config.toml
n_layer = 14
d_model = 160
n_head = 5
n_kv_head = 5
head_dim = 32
d_mlp = 640
vocab_size = 826
activation = "swiglu"
norm = "rmsnorm"
norm_place = "pre"
norm_eps = 1e-06
positions = "rope"
rope_base = 10000.0
rope_fraction = 0.5
qk_norm = false
attn_scale = 0.177
bias = "none"
tie_embeddings = false
parallel_block = false
extras = ["capped logits"]
init = "uniform"
init_std_qkv = 0.0322
init_std_o = 0.0
init_std_up = 0.0322
init_std_down = 0.0
init_mimetic = 0.5
optimizer = "adamw"
lr = 0.00205
beta1 = 0.9
beta2 = 0.99
weight_decay = 0.041
lr_head = 0.00693
warmup_steps = 591
schedule = "wsd"
decay_fraction = 0.943
decay_shape = "linear"
final_lr_fraction = 0.05
batch_tokens = 16384
seq_len = 256
doc_mask = true
train_tokens = 140800000
steps = 8594
dataset = "wikipedia_en"
MLP neurons of a small language model. Each row is named by its layer, matrix (gate and up: input weights) and neuron, and shows model dimensions 0-159. Each number is 500 + 50 x the weight over its row's rms, rounded and kept within 0 to 999. Numbers have three digits each. A neuron's up and down rows have the sign that makes its largest values positive.
After each neuron's rows, "fires in" lists the words (lower case) most often at its 100 highest values on Wikipedia text that the model never trained on. A number after a token or word is its count.

L2.gate391:594503523508488421504601508530501502509539351516406454524486594574342466529507538517672444433491455576494479498518419509503483508514501564518500492503431620494638507512392505509536523431511512490474530558427505517498442502578496497499426499483601513491479497545496510488565500529584493348502492508605496492403473487536403505407505489490502482509511508457501512480505500443465447465492498451498490463485509527553480497494651441531505478424530512497548499506513520486502555519557513
L2.up391:524490501393509447491469499371497502509511517504467532446474443551507492476504569480558490479517554535501511505497627485495500517506519509260528505502486441501559504509521495484497575646507501511516498353556593497480417504476497487510556513463514518501489501518494503503442517460514484590503496498535503506638546488529347515408446498626512492491643515442482484476492504489486570537529508451496510510559491511419385497524507489577499502424551504506462503502486519455498522500376479
fires in: "between" 47, "advanced" 4, "these" 4

L11.gate374:513533465549518623509488576543485474553489462556459517443422557487618543496485609454473588585466517567470479489532544407445479564439542521544422505563554464553480479452456486475527600510506485490451432591414560420494545519538496484510532506426502464526539539519477510415451490573536539505490491563436571559408489524554441571430545475538550421543547576514498510524501542538418383581541486491553538454476556489576542467591495459418458427440540567453469492504475491458508560454570486
L11.up374:547480557489487543475422463405523473526454495539446498549457403419554473523531603454533592398511356542538399484500585554432423512565510507486567454523496479519554581564521591511433441409548473498518519557472497522475545435555547479474566397527499531475502509524452445482553471552463538466488554594633557487490472534500488540496448480558564431524506483586532587552506500424505535528557527522501467450518555516516454544453514514532530513541436452512579560546542523490473386541470582
fires in: "under" 27, "in" 10, "great" 6, "big" 4, "underground" 4

L10.gate467:439509425510633478554467505458460536596453531584485519550568547474490447507612424529493490520436560455539434588542508466474517619451477502478466452439428494605434466429572546490515577437534483471486471516505459426460540519536492500556385495561478474412536472576455530422469471497589599508515551504427498562498461455470502539497457441504439593524486500492496464526559459500440522455447543495448436488536597542452569582479617465471408509513528529513538541523458437526518555564531478
L10.up467:526516539562488534488576531358483525481508491428455502611512475502486600544539418505442484418488534442579403478448448533526508450505633525524544382494492467510448539501423440469516550443548433556571497483556486482565457453597454478447440589454543498455450521469451480445457512528458473492490442575484482426489461521452440442598548509458453434564528513537500507487481502461488461526514463475353537444540454513490458494506493419506557535450491591549486462490529485428490477625583439
fires in: "which" 23, "final" 10, "end" 7, "last" 7, "day" 5

L10.gate66:465485494518533469570509556508451482538545472493486442548494441495427379505384467418529497488467474428443449572544467432487599448497494495426476529555522516577515346550478477496514506382549512513499456561499464535493471504577462471495517494439472521496557499540363500532419509433547539561486508545553555476491527565516546514554453435541434432559507441498521550411546524488482540460551481541404511602566495511429586433524581568444429425515452517542565516554585492463434537511505575
L10.up66:441436510545496516483507452555524489456402565508405514469443506482470468435507401599415539493522557567488520561593533490511543516563510466472497529494535514455466433508590437502457523453561470608461510543467486544516425404562542435416476514510513544547584479570423525477515475534496549485546494556469486531435564400409587536460569470483455543481449484452538447520472458609514451547496496471493553508511483349445603514505569468508457486577452560636573461481523470496438507470521472
fires in: "would" 37, "will" 9, "even" 4, "large" 4

L7.gate461:475490485505524484580439487416537477489474514504500542501503503525564456563546515486634509439470469439512491538521534463455613487432533455497485444592527548520521546439451507477453490498461442400559470531585535535452465553479498493487422435562512525538498456519482410554540488451401495520442494589470447466467405457426634461411515495547490409416528444467518487404454548524531460518608472527535578580513514414444483547492561429533453514596454396614520492541515493540474509513528572
L7.up461:505544524473453531550563486500438494467544507577524487424484496527516559553555444516528522397376392503508516414499504527594496425442540461473480533525485488469513470373434511516471540498514466497510494572551416573450526440491530499429552534544497508479445498487578435462473596523546496444508463674502519509351421547529484493542546647531475448453536464549558499418468477523588498520508499477556593402475553486515538470451558497566586563492452470533542460499500512521444511499533538
fires in: "election" 26, "episode" 17, "elections" 7, "conference" 6, "electric" 4

L4.gate519:486437502469502536508538492447477446462547463454392458479580515492537449436520520540487505463440584493556541468450531483375421502436575424522428593520434530484563483400499565479578471459450523567581469387464553506521514454585412532597455452515403512490511541547468537489519484430560543534509483468468452501538468544393511654480497563445506526455566537539474476573558558503600490491442518582511466451414529496493508514392502520485478493439432487504512567544535506537507527418479523
L4.up519:461456474470535483481489468409474500580477482497485464613549511505506492482442481511462596383448541418620510582519515587482558552430489545489496490447459478489485448508490566542486450459458501591508541591511511524504506538511470579595494491526420603502536490448494394499519555453454480552484512459373473509506541506466518523506407489517532519470535420571518488470519496492542509496493544538441567535483529458615525606461356538484450589577400380575501574557474503489456480471495526
fires in: "years" 33, "song" 17, "year" 13

L11.gate367:573482507483529620580493536458528528496479473564522447516468435551513535457481453462505491545522507477513491469463456500449530492430480443545533568576530538589612576477447451486474579496409536517491455399464599547487458529514478448567533539395480556514565495472415444583503467498509586519492425467541515493544516577479485531390550526433504515516573532536370559560522495563456498507455529572486471457428506538443507534527570516465523522559580602492405583462548443551621503540487571
L11.up367:564472565497451562479572509488545594484578498496487632481471500482469571482551471547477517552537568488490600401470580449469507447572525544563436477540462391442521491577486453492496493481580472529535506549562466429461478591491503460505534619437446532440613519457460459514530522446501533464564438446530443494508444625439493516560551462548557506388498518623474499525500476530555490563482485478428525510533487550436482462437498589498479496528501595478539453473536436568533480563596478
fires in: "and" 32, "west" 7, "south" 6, "north" 5, "east" 5, "small" 5

L5.gate600:519517443411473521484481522558504453519570438539417436484486518616551542539535568577438501508467600527514496527471476499534490387463507518520486471494417435467476430442510418589552564412490475444528444597456457500466470519480470508519432525452540453407498427499538596492413483537419579519416428526504462470526530521544539574498514540530455537556463567429427522468501493543509508542550335475514584551508472506521528553559471535416565497460478455595573486456574488492523592548530491
L5.up600:487465567458421549471492531476453516473528434516433481475623554561544447578502592516523464481442577501545561428467502580539593449429530470505541468471489552513376556496479484558528505432553488468519478525459416548526519446536501528459558484421534504509408428461471561522429527597512632566408436581483465540509461528423577532495543515578444529577528556500512546523510532467527564475531416527502494485516451432434515587441502485564493468474474491506468543539503533483545635576435566
fires in: "december" 21, "august" 16, "june" 15, "january" 4, "county" 4

L10.gate262:517452574589524424505515501526564543581449599552527554539422544463407506514500481506500426511379578417519405482407493449447520525554594462501510415508422492474531574459423539512499443490523483523506452437475464403569597497611463476589526511482500501480535469546545477456419437514535481455479480428484536447566508520428531512495468467497472486483463467433453508486536446516484570475528553565589493451462478546605572547420530362481444589491505545526421458475444486473539509495510515
L10.up262:489576627570529461489457495448598518510511607516551539594446493425453501438497507493541464557456499423529521528462522484449608470553548547510482483458408477544531485547456531521467468570460394575426475471534427390587593554544531453486501506524490599542483475574593439547460414457535461454487607431545524465514566485498466511532570444471498439525371460421468567575459493462483535523525532525534449502447417513489576536494544429490472522481479489491455546516435524513521509427492546
fires in: "he" 32, "she" 15, "band" 5, "group" 5, "company" 4

L5.gate334:517409528543556593514505476437519463519530380499358479586506489499427534506480484398559525557497565438569549493539471462521568513484459531544576448456580576545553496485492468482446502485557497436519400462542517483422493550570457508449443584501492464478481477463610532559540499395474493513485519461474449478604492536481394495434500529413536550424533496475460450574577532534567574487499488569477583437476532460485468530451513464414438527474537438605537492548506466481519540600521457
L5.up334:489446491529536540565464421514429445542489427481496454533468496407445475535519536597466498570491534584439441427473526524459486437581545551548534460469531605487495563503602483462514489435375459503534479475466517478474579498503468548549485445564455565469504562485478504421424437452530518422605477444427457562650538488539437591391525537498523610436507548512426465477479510533540480564466420504446519499462505578532529546488492435478486524557468523575585535584460537474456478499456512
fires in: "people" 26, "pexopsis" 9, "system" 7, "peace" 6, "peak" 6, "scott" 6

L2.gate105:456502493566493571492405511526490501496522603501514519590494392443421510428501463509593564659509437493501566503505458508499496507501512510615506501491515355500530506509430496486529428605520503484495410440538383512557584498551467496502555503629616431502513512494497511518647508442474488432498501492494495509524432504479445502504480501469499503515542465518501486524497502429475517493432501431511498553583489495449543501502586410489496411401551507495506498504580471541470566605413500
L2.up105:546514522561497465495424490366497497502483434495541477454515438567562521487502369480436567356500477492490499510499521517495498498493494463596506516506340485488417489509417500504473524519489503509510514529535643486444510514499486512516477494513556547505497508432470495510656497491490503342511506498484507495334462479471515511493519507596484505509462524595507493538504502515515515516480514458523497451525494519495377512512566596545497505431605494509470500494392625511497400510602489
fires in: "office" 19, "service" 11, "voice" 9, "justice" 7, "choice" 4, "typic" 4

L8.gate77:369505532479629485501463504487473524510370475534413523438460518553504495530516535497530482457508574512489470533429565459453557535615509440597475561504434524471635516469502480508468507460538521518535457523524590471473490419469526427588450430552437448536496485631627486526522427441554475475541461437435476493548589514471531491431383517470505492523484506460463476500532554556552477414449498473492499543496457507526432499449501508508412583465492571512437510475474482559500541465521633
L8.up77:458445610560490484494510477420573463566482467436507469479438460543502389500454500512508517412521446458586401538543544443456540551540442458396512521500366534530570541615426579517473496504523554487488497530523534540464549496543520489544523410476419531473427487485479355422526398433498513581515521530482558467484522552579536465529535547582537509521418452514505569538542491516452498510514487492500528555417464585588538505536531473552458467522477486487530501639445450481523473523593533
fires in: "group" 19, "his" 11, "groups" 10, "high" 10, "species" 4

L2.gate636:416501512576508514492422509401496499511502471502436527412504547434600521500505443511559557543496490523508411500493484499493494491495508504513497492482365596506522493484460491488519490418486497490503485516454502509383394504435487497492521473546470488498496504480469505514484489274437500408499511509435494512436545495458359502462527504546497496506467488441489488489485494474469515355610497498503492551453504463646496512506529597539508440428547499507525501511590492480466445496305497
L2.up636:550480496471498444500476505492500499503490483503435620547487359507443489476501424490400531589492538524500437504501540518489502515513504587516506504498463573502509509499389512495512605437496509497486448583448432508580515502501506502492565506511446446510479498477501489504643502433723516503511488514484512501603401503528487505527510493423481495496589546460486516432498504636519472455509493609486498535482494521678456495497543597525499542448427513498408505500518411499514487438450492
fires in: "including" 31, "included" 14, "include" 13, "includes" 5

L2.gate514:469490509467496424512504501472500505501530404507447518613521483528490434488507341492517445525499517522499505500494426496513509512482506451595504493488559558508407499496554491500511538523488508483476615647481577507474504519483506499486547505456492448495526505490499500505635488584446515634499500520555498509702619493489508505551486503424505488495422450493502500543507500529499460470504496452490497510523505485511477505503265533540507516461587498515531492508504435528490389641503499
L2.up514:467506504365502462507588515428500495495492510487378425539499525483527542510510518490517429414512524471479538504504481477515504498484500508452505487489610385529449490482372484520545438645486517480525597375481526477481352506569491498522409520483487605507498505572485506515481511462726480545491506496515499506440468526512505497560476503564499497506444486534502489451496505519503563468496507343491510395509497558570441491507458441477499536618525501503461498490549561531475517476548515
fires in: "became" 23, "name" 18, "same" 17, "came" 12, "frame" 6

L7.gate455:502406513572416480472533518551488452585579384502545461492524512498528480465492613450578553559521505448500569477579590497480497582469477518504454505576590557485514471562396515527581534460601524488517544453493498527497503522483490475584555466554465502470507491443457543403486522434431506515534395536486544527528439586537454565469371550601522485414542477494529512564536512425500520445524515534468448460398549518503518565401436475444507552507392556551467469503519501479511480580502581
L7.up455:335561492602513558460455465519483560557579495502552435485527471588526505515537550493504490513446469515481501554495597498433460592484500431461454509530559480478542424503431460427511563541542514467477593545386524474493491561463461501570571465619468432492484547490431576425510468525520569487455480530455527508416479439542471494490588479578478439449509468499428524462508484502547439489475461528467445471469474492638654489477515565570521529540420520604518491482544569494491500547560515
fires in: "on" 20, "when" 12, "one" 9, "authority" 6, "ashton" 4, "adventure" 4

L5.gate555:452567525534505494502510578446585481468452538561518508566533546517482555446506541426495533449501504517483545422393499523616508551463467486476535471617468513540466634531587436509554546509477487545521411535510428549560495450458426475429501412482460398553585532444480525500487512521501542486428433472462462511507482489528561470395448495431554494515572478629488511580535507542561524534427447518473461462557528438485522498442514526549415559520517518537479450473579537485614388441466414
L5.up555:452481534595460558422494466491478502571420456503444434537473510486560546533478556503565553468459502501548533460459556467487490468532572559500589473532606606504604583483475508469544469391456463565525511535454426507464531545566469539494423484532509516465508539503524490529501465488428451479628466511554503508559470453410565394512459574458547432464513472525513513502513515477415510379442582525539431479526510502484557486503504583529511542510412364403443438470446427583512493408506473
fires in: "until" 23, "editor" 7, "athletic" 7, "although" 6, "ultimately" 4, "atlético" 4

L2.gate377:452507488408489547490445506485486502502525481496469415563484366553465434501498588497607499431514500495494474512499661496497516494511486451446513514513482565501660490489570465521484621583490504498503481404491567500449524512519468478482447486489455521501513495529508500502455493588380511448498498472445501498655608514472568496467531493546492491476342479451510489473493506418488374519475503536478514513506504480484448490508532404427496369499551497497446500502469466553507474642467504
L2.up377:549505486388507477501410494406500497513501397501495553568515452540653532475508559500473451431495472509502454501501404497493507491508484481548499506490392483523581488489460494516497536464496511504522518555464547479600571512520481478483364516563600477508510499518469508519369488465512486410497505494505493502403614503444435512535518499486494509499558562462519477548498504490473602506401500401506508533532510489427620492499472537453490514406578515498581496501445572551501637378619501
fires in: "office" 18, "service" 14, "voice" 9, "score" 8, "justice" 7, "choice" 4

L10.gate582:442462477522576540575544548494533477490492513506489582570512518491526441513515476387547496472389535397579480470434544445538506467467524511416493571524467516500543494429432452507463529550572537557488449492470551492440429503436443501529518519470513521511528542581498556367605404510524502503499519545522490420484389568434577542436560389473494440505571485514511513478549546471427453542432542517621464451518484543547467577388462420550419521529499554506450487415502511417498560456472478
L10.up582:501549519557524506589566539488509517482540550531583449563515448511580457391491446426465428382413585482609522441508496551520516415492552510504452491451508495459524493512481423510483473545539526588494478473510493520544437583529403589525562533485416467500553488504471537467544443514532497500524553567580477430503441546450538563509614505504438514436593514524511587423545551434399497491438485469500514445552563483484522539461536554497471490517512526537445685471556510426502561488473454
fires in: "as" 19, "after" 14, "according" 11, "at" 10, "a" 10, "no" 5

L2.gate198:464503492558508434488589498521498500499522403496576539483485408560387527551495532507416530496506590574513447497481588492504498486494505367519516492500412488495406492499518484473488674491472501479500482579415531496472498512485469505510442490470406504489497505352516497505550485493605495489490514502381494502516396495514370511604557498514500501491472484411505501521492499440456392488642503470508514515543484522482471509498410534562495430634425517503463504501430509540511536583483510
L2.up198:457490542560499396500502497446507499500500710496461416553539502465570459547498486496554499538502522471505475498492464502487495524487488489455490505499429574499517508489497518506502449434519501484514555471511369489619636494733528512505488500619415540494483495435515485495531504440532478496485492503517497503455513523504541511521527499550504505505480493398505478527491515548520642552585491503498499501504495519534448476504693471509508494537515499509407499504528528505492405445371500
fires in: "film" 41, "house" 27, "films" 7, "died" 6

L10.gate13:525474586492569548569539511495510456558475437499470458554512546494503468554476511491489452496435508459514530554529449457495421538534553493545476504509500473477533414435495463500482508485479542452592370507551648497419531511507460457532373515419582587436542645488518486503475467497440531413482561454499530538534523579541526462560474500486411515590482525562539598505534625517436548550461491414499512542487527577494445580484451467486452560489556393526536496463445431397530485532561510
L10.up13:481531472524583524477475445408618544569485476517515541587463420443498540464589473431440476403472528544515463415480415518477495476472530505554504536490585407517483511503471531539524532616525528520493492567611512554461565390571505560568452414517490508546519499508581521454457443564484486520423538425437499585564449454516591499521538522487498518403553401609461439466560515517559571568550498440507612422501466470558461524471468501504460481553516543469539553454459526494507487456556499
fires in: "according" 22, "democratic" 13, "committee" 8, "africell" 4, "parliament" 4

L2.gate172:383512498357487453501645488529499505490481400513466427455500562535443532446505611506564501448501410529510496495494370504500500494498482503536488502506503325503382499507568506514479438455494493516519491445488572498539466498459497512499472486427463442498506504520502494503545494510596508587505498519463516500410546520499524502502564510596503496504462480669489478511502502496515371412396504531512510377519499494428432514503531388590495450434479494521492493501421508469480515435470511
L2.up172:481515497450502572503427500612497498501516562499498562476452355503593529502510468507500452597496479590500479491508443484514489504491520541581494485490425479488408502501544490510499483522462504479509429442486611506572603508591463510490468474653400487482473504579504492476422496554555499413499496523543492500511516475532526503430530493487506500502346427448506519514503502539455753587535491511502499461570497468476514492511565536505506506415527510498574498505621429526477507503507505
fires in: "party" 24, "social" 9, "chart" 7, "start" 5, "martial" 5, "extended" 4

L4.gate171:401442483440568446502486468514446490529401535613476562516503518521528543599592537467541484571390505492501422482482552500373511486521526525482456554498517501567537490474518449468513558485470489535501443545431520569517473605526496489472507416447427438530543493505502552425542551485512518497473443520532613532439442505483423505366541506611551504477523454572488498431520427518460558430492564437458511478422563497507623501460559458564475459529554433602494470519572506521554476496537594
L4.up171:524551477528616480506523481534537512492613534527603506441523544480456537541573554538439488501454445519559504508605487469563533462565514494604538384552385491493513470512554516447411425556451527487508490542432496502527580476604442455506475551588460495528608534570532544439547441509574531565512469429437441458488548488570477532504524429603420466514565441492477513538530518443498595489540512547480485524482574502611439457519495440494538545478478561540592514445575510508504431454553507
fires in: "last" 14, "of" 13, "least" 7, "event" 6, "even" 5, "waste" 5

L2.gate451:406513466499513496498531508422498501505500393505518349697496505460585505419498571498376457522499478510494471492491377498496502496498501542449508494501535405506348501489480486501515461598523505493497550409507573505351376494458489505486532517461440552503491504521500520498454516469566502473486500508461505511492468522487540498432486504544512488499539459533497503511513508555457515399585500462487503365466512509497420504506423366567501487491472503502502509496533425517501566595391510
L2.up451:339488512486495446508351509491498502494475628502517381471507515514329473472501598509504551515489586505486543503500504484505491502495486562454502491494600365475424494500455500504505455571497482500496545516517394501481520500481483501495500490528529511501504498608486490492514493528574509544502503514451506507519535515515575501544489498410500492508690519586492503485505521552479309482480496466484504508464488493537476516497508577529507601590514497513519504505640549514479451608469506
fires in: "due" 17, "had" 17, "council" 9, "same" 9, "shue" 7, "name" 6

L7.gate186:381491432530536506509437540501525509527471533471454508422468501493514442487488510529561386458464488494596552477558509450499470478629494474453425494531461465496472451520500631473419556564554605508528444528501466445513520548532428403450528508452446544465512503541530558450480545487505522530479488498601473457497468499500576445481471553443401494466557529499517542436536424521532468501463613469504442475436490432474454524484571417573486588469428610548558535556569496571474423414567603
L7.up186:510474458439458523449437535409532507562523435415562574549547553503511416412480585541619468524532508583497485486537532462503553476518432438461512485603489458522568522548509565537506503539459445526566460488554493474539468547511562484531510356496484430498508531507426489591540556537472529523561468453525554478502548407522609481437459483392555440617484473532383522501489482409477513509526438542543463496488493589510434495527575543494442420399536426440481538561456430483475492523504513
fires in: "group" 18, "groups" 10, "africa" 9, "africell" 8, "young" 8, "african" 7

L8.gate67:544483486510516435472509567434509401571492508466504545559495459515518486514487526374583553480393592441491459509457506503563553538474609563468491418539507539557442558593475488544513558479565505583528488430473486493515621605550501461462463472421488438482498521457487471468484528545446494503453606563453482420438555422421439455423423440484495599526515518493499456517529579587472554444491517561484455546442537579584511511427520412525447517490395525451453515506456528517558484496533539
L8.up67:496483530466452426534495484448468453487456531549449485470485425465569541448452440436512588420418537537486507466521454543509479555604507521492583541498460413464560491577477439425439518452411461512462498473431418575474476500496507493447505473544495501495464422460485416435528517410481528387523441581513533472543465516491480496412566475520404581566552456528537588581581457516531436522479531496413416448531535473514482494553471622459460442555451513586404567543558483494451543427563512
fires in: "until" 20, "this" 15, "the" 10, "unknown" 7, "although" 5, "upon" 4

L7.gate408:430517543587568579479577541533522451526415479585503512407517586435451501577512505542404542505496486459431469575442586373479462497507573465485434469465542481440466593528501484374489499393523555506530493502434556468478466490504435452459412462491503500453541516571433477424511469480425539461558506482414552537456478479459480491347473475507451501429501480466481447508516484497468489518508520539527567563447557495517631576444457485568470535484539487539509457508526407569550422448498530
L7.up408:525446468441508442460523514533470455510511515460437491462552508543493540563471498593493499574552612488643528526644531432438532570451507527469497532399533459430400566504493568432505447464477426562465559501355527464513453464556501507463539408503476494445477520475302444453566529549518512488498489464458501563512539481535433499411523489493496513492474525495522507511498497525477473468547475626548527553464471488545525438440537526554558545550531479464480423501414447547563543501553554
fires in: "won" 21, "featuring" 7, "states" 6, "state" 6, "with" 6, "shared" 5

L11.gate610:543463569461422566532502541558445510552488424505466502558409497515553464520459486498453443505400653516518550450455568505514508528527577490541507515508488430393499512385417505480477553511438458450543461488477560450460389484479502488500511499427414528509490380513537492544528496465440459517536440589543531490570508598541424587510427479407566512425491518526490568574532535473455535579510588431525550546458502522487525530542459480462481438522562500512491472429510423379539566543486569
L11.up610:457434526547509495472521511470516529420541469573484528428468505517492552514473481509532611480487454469480540542486562458423499436556457413512494432497532497460526538577518564509565477476505587540494528527514509411557514535435473425405547465505524529488457369466633501427578504499492534454562459467572453531499588455565469494554396538531497483353532516420495560534433492494582387472490452574529420455500465539569507567474536472500507430486464574532541390534477626518508469523509448
fires in: "series" 36, "group" 14, "small" 4

L5.gate83:458462550429450466506445475475515405514422544576494483481468593398504520586451468514512428538436494424493536582568568432447476532451431506506495409464480488601537541489478553493565507498422441447550473515500471520419469535553443509550475487459399432505441435416506450514474457533539507453438415515455588531509453538434594468462574577467528437466484556465521508442523488477533562492506564543524522427487568461428600434453579495459435518508498463569412485614461475483466478555554558
L5.up83:553377483552393499419557518503389496456591472518416490507447486510562582546500372393474547527587451452417609520519502541573472500467523552574526460517548550538527519500397447469507481436515550446539528505514534522471557499574463583430480476603541435491495473438480404516463548518487468486539495589496412462488441476465472442540558488382563441483437491577577466425546509582453478549554483509467444495526526500512510489521569454519541477507479494462501544542516464451499572528441467
fires in: "election" 26, "duke" 9, "elections" 8, "leukemia" 4, "rukavina" 4, "rule" 4

L7.gate618:438395500554496472473492516498505487599460457478478603442537581579467398497550536572578505503444489476499498506514582512423495398471491546583498481487565493495531507577468474492487581413480568498631414506513555569513516438464467492564537434457432487408470458517477524476466535434487493564561399618434459524548432575494620503431473611575465476498505532399466589485450548496533487516504488538500477506473576438430480482528479490472460559506492437471460436512540457548531517475518560
L7.up618:550403406525410504425565458549497528579477481582485582447563519485468488505532450518598499470502433417462498468503557440559538474534543361347450572515527527487452504442547466537519397501471492416490535438476500479430532533498512559458493507467563471470523451492547537567494501554517592417471468540541541505488484560528504430441512411560473422530457504399548489500452586459540553460568435456548527510499520495552501596464496525604573480541466522445470472547566460440435440483461484
fires in: "would" 39, "jewish" 5, "sweden" 5, "headquarters" 4

L4.gate498:514519511452457484509452539547593522560559534434563533444572529541510450444442514402452437381556499453526549498515573448490509456556544547610473542564478509575598479575454539607571512488566476449577532486456479517474474496550472530531530507475457409546543476439518530388525405528518566523492382564514436516591565550498505468483512561479485545492490513593478561544450510432573513575498434477601537494551494581429505529534492440412499498503465438566504529555517459510479495409482564
L4.up498:449447381486448535495477513541543577469513502522477556424461522432484529539464390579403501539472504579508405540496470426470402404489399446606447558512454405444491587539482529435514534553477524473414581471517582453483478456519445450453481458495560463515468460547503418478542438580429419405559509480485598529525523462503454448547485460455540483409528506380511550536481448492469474516596580542519491441486551534460457514505467544465469495557432559507549512465489475463505439490490462
fires in: "government" 15, "region" 11, "george" 7, "regional" 6, "legion" 6, "thoracefasciella" 5

L10.gate375:452541461552573555590501479460562384520430471507483421505473559424494477481530431449549443527430613508547530543466519469553465494487512514542386435423517473586469533614536535454496524574483559505516383459515538359484538505509423497429497503414517487414470483504540488415402372528530537433527522467533462543542492468495449549526458489477576540509454458559539499553571550477483438556474540507486372459561472549499536532522486480519424487522476583511539473495467483556460557429469526
L10.up375:440589446566663462432484524459623497527514415492540554525603539489496560473485528532486485570344504495529491461537403465555522482603367561606483509524502456518496495455455551508485488469547531551500454430456459541478484459492564526510504579416523504496537536548528523569502458515501484444433470531568540451435568513521417503484576469525526483485562455474420501561519408443524528529412487537400513426478512432498481518493535522509543476438446435571454488515514481424509515514570436
fires in: "him" 27, "group" 17, "network" 4, "structural" 4, "groups" 4

L8.gate273:386489558505498445495481589476563420550486480629493502441466564398497519610519469563546487582431468540477411597511458467503547517546507460528436493474430533492450383469510438490562474463511469486524454546481546466478445498484472428502472478495533513426558423517551387424498479522505503487423493421411547455552515453552457502398484521472415473504500573453501541489451532596545417439466496463564437496586481631498461496527521504531441504434534459414547444481540511551459562465508518
L8.up273:501541456457444581496553507435489564463476524494481538534435493482577474515558398470508515493529538524429415454496521500475505472416512460464525542478491423540500573498382593444538488583585473526492478524456549513421413518496486478611489581514512452499457497495483535636456541520518533589536490592500531535451493519444564492559455485430471425493492483475602527435450456431456382421604455469612509451490478544364348469516473465499493486468522496523520465539497497514530470541441519
fires in: "between" 36, "both" 20, "main" 11, "break" 4

L7.gate389:500466525541486516557605554439574493558463523516378615485545553419546547479475493434456412553550541546511387451494521494566492493493547501511521577439456427519429539502548453385532489514401570541562464503541481498427502523509483517509490472488388616538630546542585559524505523575532523539507549519497468524552500511531512627399433495523459466465502536510437576499473486488528474492485408565466524535508604448440587550472497512499465454473455429460479551496496492438515463482415493
L7.up389:578534562508508528486536490505459491568558498514455479559502501546504494488575444506455505522469576452495462492541422510467457593489553509412501547473462473526577455467540459491439521374555491515540493536536513467502505492535509555604520562492565643368421482568541528402479410504482467596409624438533559472529525529570500395472481521467379536495430566449540445507503530534504540510410527493519526549496490494476577629503488442520476470547483466475520555565527411420436533487495465
fires in: "party" 26, "total" 15, "florey" 4, "moth" 4, "family" 4

L10.gate48:462437527580501512506449515528459669553516537480547549433442455490450590665482452504497497529479535419483472456516438507479479529530549485573463525463510481512514496511478531513527454579524484519458467459517519573521492493553562546568503587461522401527512546513462512478338473449494528598499524514496515449530520516518542491506534439476432414478496491521526528475529498494456560528507449574434526546429556472646533544388478400489465616429486547605470490492382494499551517520550522
L10.up48:431535581481484448564424517456481503593519558512532589483529513548408495534460466492571571467480524525562473478503479478531519521493524575538534552499548430526551503441471527533507477506570384543446464444597496549555542521482567501517514576476479517427498445515592401514367509509554514469548534427506481485532580468429546529514561534534490501548423495491592463580487559500524448533428512651476498460500443444576617532405476418496471575470497570547421550442418499556507511479561501
fires in: "he" 60, "she" 11, "also" 6, "they" 5

L4.gate28:458444505540512550530563571478562473535452468564440462518443588500492491482538432518537509522450543533510477495350491397491447602532550491537482552521547492414515546508554490535579562460532505521563466498457623423447516555561424403546435552430439471466468537547466490484560477511535475476557473562448519458574428521548393499487425463431495495469522471573414509534515555529507459480566560565604505523480475582474459516443489396537466471386561589533460473467526429498537491447503559
L4.up28:422517470544559521420534474444514482474491518537473505521516564507477498533427458585430528446553521518535500493418460517506586594421499379477520489507519441471466523485522470479556519448541515517489543443434575478507442547557532500500521495483525584482399515521506427568578552626450432509534606465410536512520458548536525501537497445512511466462397526513495471422446527563492485442586551483486517530474314494476390531559507495563494477548564542431548510494527477663436542467538499
fires in: "based" 17, "published" 12, "state" 11, "public" 8, "states" 5

L7.gate574:466519506538478506554555526437524505507578495614507502444443492544541469586512484458568486449472469415564559463508581473447516526454515473540581423531496566547539485417515488488488479556545433431535437597552491547473454454584529531572471465548462560459586405446427402540443474399493536501413510570491489482564437607524516564447532554456453460543457442543473496457467536491529530468512483445529493488582547391431447454512503451444421573535446440468399487564527520478450470594471547
L7.up574:457517454516451517554460522507463545448471419513467510493549438547545477404581642435563509445489568581555531465482486501404485418478557452402486366491482550598458521494572615551440489422455414511491441504534465492511424507461448496527490408464515446523484452441579461517445495539523430589510486574459536505497416465506441506491539467560536481577508387498488462451411461561465444527446470470473449474505454544444503539534426459446501506489469537557437492581457560491472467443540553
fires in: "election" 21, "conference" 12, "editor" 8, "compound" 5, "elected" 5

L4.gate351:495393519504473505535512429423546434470497562461354472586504579531545490511504448461514589517523504537538601430466452453542579506448491495516477447523481448550494541516545566515518459371536512455538537468421393498503477538514436483478447462519507499404514489520536533434422554455528517460546446476492428489620557528557441417481482428495482504391543520504477515536475463514520508492631415531532525511514521493511492596396505513549504478439413509596582464519465462534460395456470439
L4.up351:494465543437446508446474410464501558433472545531441507406426531546378506511503464557469501548478514425520522550548532474487578460435523431431496521604477540483539389473507522507480479460506592544571477504484540456499438488528531486506597554521466492542429425530590461501591450466450430456444448432505540454464479459415483512504404524499546574507498595622535501467568612500535568455445565514487473454523495515401517486476436537502513546531487515527607542587436458577456437557524548
fires in: "four" 30, "film" 13, "sources" 5, "tour" 5, "fourth" 4, "tournament" 4

L2.gate576:568512511555501429504387513454502501505473546498480385461485525498506506506505428490359354308521597490498470502498558501505511505511495570522494498489506530492478511502447502500482585388473511505498490553484554488430343504339476496496517521435616580500503515538496488477512503435447484466505506546438510511535493480532361502484472490555492502505471489575516490477512494379485617543606499536506501499540498522571394506492468534547504534436467499504493504503547486517482544509410487
L2.up576:666500488651499549505509507444507495507487558503489439457487401470530483503497569495340512575483520481493532497490611501497501509516497451475484500503441521474506505511451495506489531573501504528472490570544306506568602512599530498499531498524619465504483498475517500502458512452593509395515495493491502489497403465516540487502492507679499505499470527499500509505503503538490356482602513531501508443471502517534570473510561480586505575405437505506556505499554475516494405498532511
fires in: "second" 20, "singles" 11, "security" 9, "cass" 5, "secondary" 4, "academia" 4